Part of a small language model's weights: untied embeddings, a variant of Adam for these matrices.
MLP neurons of a small language model. Each row is named by its layer, matrix (gate and up: input weights) and neuron, and shows model dimensions 528-591. Each number is 128 + 24 x the weight over its row's rms, rounded and kept within 0 to 255. A neuron's up and down rows have the sign that makes its largest values positive.
A block is one neuron, or neurons of one layer that tend to fire together. After each block is what it responds to, as a language model described it from the Wikipedia text at the highest values.

L5.gate41 [119 148 136 105 156 165  97  98 163 171 103 166 106 119 128 110 113 121 158 136 116 182 160 192  84 103 140 116 119 171 174 143 150 116 154 172  83  97 163 191 101 144 172 146 133 108 128 158 161  94 143 122 138 167 110  86 140  81 143 100 157 166 157 117]
L5.up41 [113 118 155 105 172 179 136 139 160 126  89 176 126 120 181 143 152 182 153 126 120 126 179 183 128 124 114 153 120 178 112  95 106 111 116 104 119 116  88 147 156 132 140 163 177 172 153 163 164 120 125 135 130 138  92 147 156 124 175 178 154 141 149 152]
Responds to: Before sports team/league names

L7.gate182 [136 155 137 104 169 119 128 148  82 144 155 151 109 130 147  89 151 117  83 104 153 108 143 121 128  95 118 114 156 166 133  91  58 115 151 143 135 118 108 108 172  99 115 105 130 161 174 144 145 142 166 157 112  74 117 114  90 116 148 169 138 167 114 113]
L7.up182 [115 160 182 126 149 116 149 143 119 137 138 113 104 170 144  82 126 117 158 133 101 150 134 114 137 171 129 160 193 118 133 128 106 163 146  92 137  79 131 114 117 109 133 110  90 121 132  99 107 127 123 148 144 146 141 120 123 123 136 107 101 118  98 132]
L7.gate1202 [177 142 142 158 153  97 155 147  98 141 108 141  81 149 111 142 129 119 109 110 162 133 125 146 125 128 138 154 103 135 149 138 172 149 127 115 140 111 149 110 149 138 151 125 145 169 132 134 150  74 144 127 103 143 141 157 103 137 142 140 103 135 101 125]
L7.up1202 [133  99 141 116 101 120 119 118 128 132 145 144 146 144 129 147 150 105 139 105 112 130  91 150 129  98 144 132 129 160 112 151 153 125 133  88 132 132 112  90 168 125 113 156 165 150 127 131 139 179 137  89 101 127 141 164 125 116 102 149  90 112  70 156]
L7.gate1704 [ 98 108 139 137 129  99 127 104 170 124 127 106 108 131 106 120 136 127 136 131 100 115 142 111 124 132 138 145 111 144 135 104 104 166 140 160 157  89 103 124 153  88 139 117 139 126 131 100 133 100 135 109 124 127 141 104 117 149 179  91 145 100 163 103]
L7.up1704 [154 163 125 166 147 107 164 111 144 164 125 132 106 118 152 133 120 155 129 156 126  96 126 137 162 150 143 130 113 129 154 122 144 122 117 152 136 123 122 147 105 111  99  84 154 116 105 119 120 109 135 146 145  94 133 116 124 141 145  68 111 131 146 105]
L7.gate1946 [172 137 128  99 174 123 104 126 153  80 160 101 145 141 179 129 135 116 161  76  96 163 141 115 111 105 173 134 129 123 133 145 107 107 115 151 152 162 144 145 147 128  96  95 142  99 133  76 117 144 154 145  65 136 110  92 142 145 111 117 154 125 122  95]
L7.up1946 [111 127 129 116 127 124 106 138 122 134 112 129 146 126 147 143 107 214 125 131  98 104  82 173 107 186 107 146 141 136 153 125 144 141 183 120 132 107 115 119 139 149 134 147 149 146  88  94 127 173 108 146 141 118 156 143 137 113 149 128  97 126 124 131]
Responds to: List-entry name continuation

L6.gate162 [ 97 166 132 117 143 165 112 127 137 103 137 115 109 126 101 157 142 152 155  99 119  94 125 129 137 125 125 122 123 122 110 147 176 137 136 122  73 147 156 152 130 188 111 164 156 176 127 117 108 103 113 101  57 148 159 154  96 105 126 121  83 188 142 152]
L6.up162 [130 113 110 118 139 143 127 123 111 154 121 149 112  94 132 153 130 111 153 116 102 150 144 113 117 138  90 116 111 102 187 150 117 131 125 111 135  94 114 108 174 182 111  86 140 104 143 141 134 158  93 101 142 120 141 126 131 139 147 185 176 181 115 151]
L6.gate871 [147  82 116 107  99 133 113 135 108 165 111 198 103 109 172 141 122 138 159 143 110 149 160 111 133  99 142 167  97 115 113 176 148 114 121 106 126 111 141 185 136 138 120  93 156 109 158 127 140 102 146 149 137 166 140 117 152 104 165 170 156  98 127 106]
L6.up871 [142 128 115  90 152 152 111 127 122  98 128 133 155 103  97 130 143 128 100 149 153 123  92 126 134  97 110  95 148 144 131 156 145 134 117 119 131 162  82 115 137 112 111 144 122 129 162 103 142  93 142 175 151 133 116 161 118  61 135  66 151 134 119 161]
L6.gate1230 [109  88 149 124 115 132 146 168 101 133 117 139 104 191 133 139 137 113 142 119 110 136 145 121 110 120 154 120 108 130 140  80 121 113 153  77 140 120  92 119  74 144 105  84 148 161 119 136 141 122 150 142 143 128 164  77 135 114 138 140 137 135 147 153]
L6.up1230 [132 129 121  90 129 115 121  77 134 135 141  84 139 139 155 123 134 130  97 115  78 179 125 135 118 158 147 115 147 120 103 109 157 132 123 143  91  95 155 131 110 126 119  80 112 112 143 137 185  99 111 154 137 104 116 159 110 118 154 109 114 166  77 123]
L6.gate1450 [167 145 174  84 102 155  86 126 108 120 150 123 124 142 130 142 115 146 144 106 158 132 137 100 131 194 120 169 139 113 154 114 140 192 190 120 135 133  86 155 113 106 110  96 103 156 162  96 144 136 128 107 143 116 133  87 141  91 120 119 111 148 138  96]
L6.up1450 [113 150 125 108 121 209 152 125 150 130  95  95  95 150 153 120 126 118 122 142 120 132 138  90 167 111 138 136 132  92 128 137  99 138 159  94  85 126 127  76 138 130 102 118 140 150 119 116 104 162 135 129 116  94  88 105 125 110 135 184 133 117 129  87]
Responds to: Footballer career narration

L6.gate485 [111 148  87 135  73 132 141 148 138 139 161 142 147 112 102 103 151 124 150  88 143 129 124 116 154 153 103 140 153 139 140 142 127 113 170  89 128 143  91 137 174 141 164 115 110 171 119 150 159 175 145 152 149 107 118 107 109 125 153 160 125 146 131 147]
L6.up485 [112 124 174 120 111 127 131 151 147 121 143  91 115 106 155 137 154 120 144 154 139 132 171 149 114 115 128 122 170 109 144 133 131 148 123 126 123 142 186 123 150 136 137 137 128 178 101 158 104 105 108 135 125 116 101 114 140 139 143 124 162 157 118 111]
L6.gate644 [116 139 133 146 121 110 135 165 146 139  99 121 148 108 161 102 147 161 132 112  96 144 139 151 166 146 150 117 129  90 149 136 136  81 157 132  91 143 115 118 120 132 156 132 139 188 132 120 176 144 119 140 134 116 200  96 168 120 145 125 115 148 111 130]
L6.up644 [142  95 104 121 145 127 154 156 120 109 129 112 128 130 175 151 131  60 104 103 132  85 141 127 142  76 122 157 131 121 145 102 123  92 163  96 130 138 140 104 160 126 153  92 116 148 120 121 136 107 113 114 160 131  48 123 127 131 131 142 146 148 159 154]
L6.gate704 [195 107 158 123 148 172 125 114 107 126 114  85 157 169 152  99 171 136 180 146 117 155 165  86 167 131 166 138 120 143 150 133 159 118 149  92 122 125 136  87 113 127 165 120 105 157 144 132 138  54 160 105 110 124 119 132 143  78 141 140 131 143 120 133]
L6.up704 [141 157 135 141 120 119 123 156 147 117 117 128 122  93 131 163 108 145 119 142 109 123 198  99 140 125 150 126 105 141 143 134 108 131 152 135 171 145 135 157 108 165 104 131  92 158 129 143 148 181 146 153 179 127 113  98 155 110 163 125 137 145 171 156]
L6.gate1278 [ 97 138 175 110 111 115  96 111 139 161 125 117 140 113 120 144 154 164 122 138 130 118 120 152 125 130 143 160 117 162 145 127 119 144 157 155 124 119 177 102 107 132 108 174 147 181 151 140 185 119 114 141 152 136 132 112 156 137 173 122 140 101 150 130]
L6.up1278 [161 119 149 113 135 112 137 116 134 137 136  73 137 148 148 135 138 108 178  94 116  81 104 160 142 139  82 137 164 111 174 143 120 136 140 105  94  98 143 154 123 113 104 126 114 115 141 159 145 113 136  73 140 136 125 107 124 128 141  85 135 117 135 123]
Responds to: Start of Italian/Romanian names